config.toml
hidden_size = 512
norm_place = "pre"
positions = "learned+rope"
rope_theta = 10000.0
learning_rate = 0.000305
beta2 = 0.95
MLP neurons of a small language model. Each row is named by its layer, matrix (up: input weights) and neuron, and shows model dimensions 192-287. Each number is 500 + 50 x the weight over its row's rms, rounded and kept within 0 to 999. Numbers have three digits each.
After each neuron's rows, "fires on" lists the tokens most often at its 100 highest values on Wikipedia text that the model never trained on.

L2.up1080:431523583458464601519516524539475460528501503517521573488455535493501505460529514520485559541461572660486521453572517452570485567438500515568424564505445471491549482575477535559584482507539399512556461543514452502517437474478449474533494499552520492477632539555520449507477513472519558546
fires on: " K", " Anthony", " Russian", "–", " Alexander", " President"

L2.up670:527520636465585585473520495559485541456512430492592480401584530517540450497533493442559468438509499512478570501513504499465429420533487433526590554443499450454576461501452476542525538501458440512484490521497537523530507504547515407437514574486530501523525429534456422458481407437576451507
fires on: "born", " born", "H", " originally", " November"

L2.up1332:482458470512489559478498436450474471538597589462542481561563477581414496506485443464559529466486456521547523531407613528512474512497514478425581439561557499505445428550440538551452534464487542392576441505492556476506492545499394401636509572457415463425468565487514399495502457455396575500
fires on: " at", " N", "C", " K"

L2.up1002:471500422504438520540405508470472503513490400491496470400515460473389525553518491525528466471435364507430459452485520536523471454481491536534502556472506524544453484568566389478537496446481441530593526515435527458515437534473535466468421508417485505515491455536449452437500512393477493538
fires on: "od", "n", "aug", "hing", "ow", "o"

L2.up223:447560513477471394424557437488469501578550428486474447505541454545459484513549522495533449496476529388404572481427462429517537433501466514514484547536498516548461505504449472521457569448509460448543497516436510465491457467456419459531474582570582524465527479477509425427447503477487571493
fires on: " at", " against", " ", "X", " over"

L2.up1792:505495524492464433437532546533472495513548499600450410501451481472455533561562597522525466532422490543458537491437495395524458513458511534537492540378542484533538418536400463535550522512524440437422526491441550474503464625449485474520556541563427531527462455451477534567438541511487538439
fires on: "0", " early", " through", " before", " since", " career"

L2.up1136:506518417556546495499465479554512530327550495555525508378445501570457485519472567572468449480456524499503517450451483431541417510521485472408439545596539457428532487561452450494538467472565462447462506449448578398529426515527496439488530502592495521549587501511512424468508492480449479458
fires on: " won", " received", " Award", " win", " W"

L2.up1455:476436481480445577447435416513406442431531479519431549466517497521444496464486465448472515464552440478474470479551536437522399422600552569546419522522563439540445511509479487458426527544502541507619485470527501459522625495543464464522429605476408515511514467540533464413456504401469488439
fires on: " New", " Ad", " Mad", "Ad", " Ed", " black"

L2.up886:508521441489543535557496518489492499465534458520520458445519509642451471460532516553500495370443446465458564390380453558508469431520539582514538471511527515442519530484442467619524566498556408417512463455462445552459522466551343479466461600566462523496570418526428518504479487515431538435
fires on: "H", " W", "ne", "w", "h", "n"

L2.up251:468441474480612523396474485496423478502415490491512497370482540451539534397595521530461487422467429514532517437535524456513509459577539531598417553553493450449564431472488491477519469514453491453577478418457512521462467477535499459474447466507368542546415518613458578509539484434529523535
fires on: " =", ";", " station", " went", " single"

L2.up1074:405462517576483558384607531450486487492514444504604436514461487479511549491511476575527547554467545512519458464516485412562443461525502454472529475549540511539458573399539459429480548548513475472457498501500531505501521439456509524497511575453482533523515530517442496483459546428424487434
fires on: "1", "0", " al", " k", " "

L2.up1005:451449437510547494568577455480519550515510555432497532425480451465499470495465531457502444459400513458544500446390454491400517431611474446502517563489516576508453667510550555516448529500528517468430448484490532520561598489491493451489481408528487534421485519510423516460495447444550580476
fires on: " name", " named", "\n", " term", " as", " called"

L2.up198:434443503479605544459563426522499527448469488462561542439443508400501495437462570544481487480448446436520443460377498502462461383445585371498540468515593472525561469434576500539476582540510537427418463463498534510518621459556463393537476597536379521528505544584404523494461473500501540489
fires on: " not", " c", " more", " C", " A"

L2.up509:544445446519591517547499487545527497466497548527534450577444572547575558495472465456454467474442453453562499519492557458480511461467603498477513487512508472461505485469397402477507577455431486513493373550469525501432603477508491464551455535556426556530521496478486549526454516469461535444
fires on: " all", " most", " high", " many"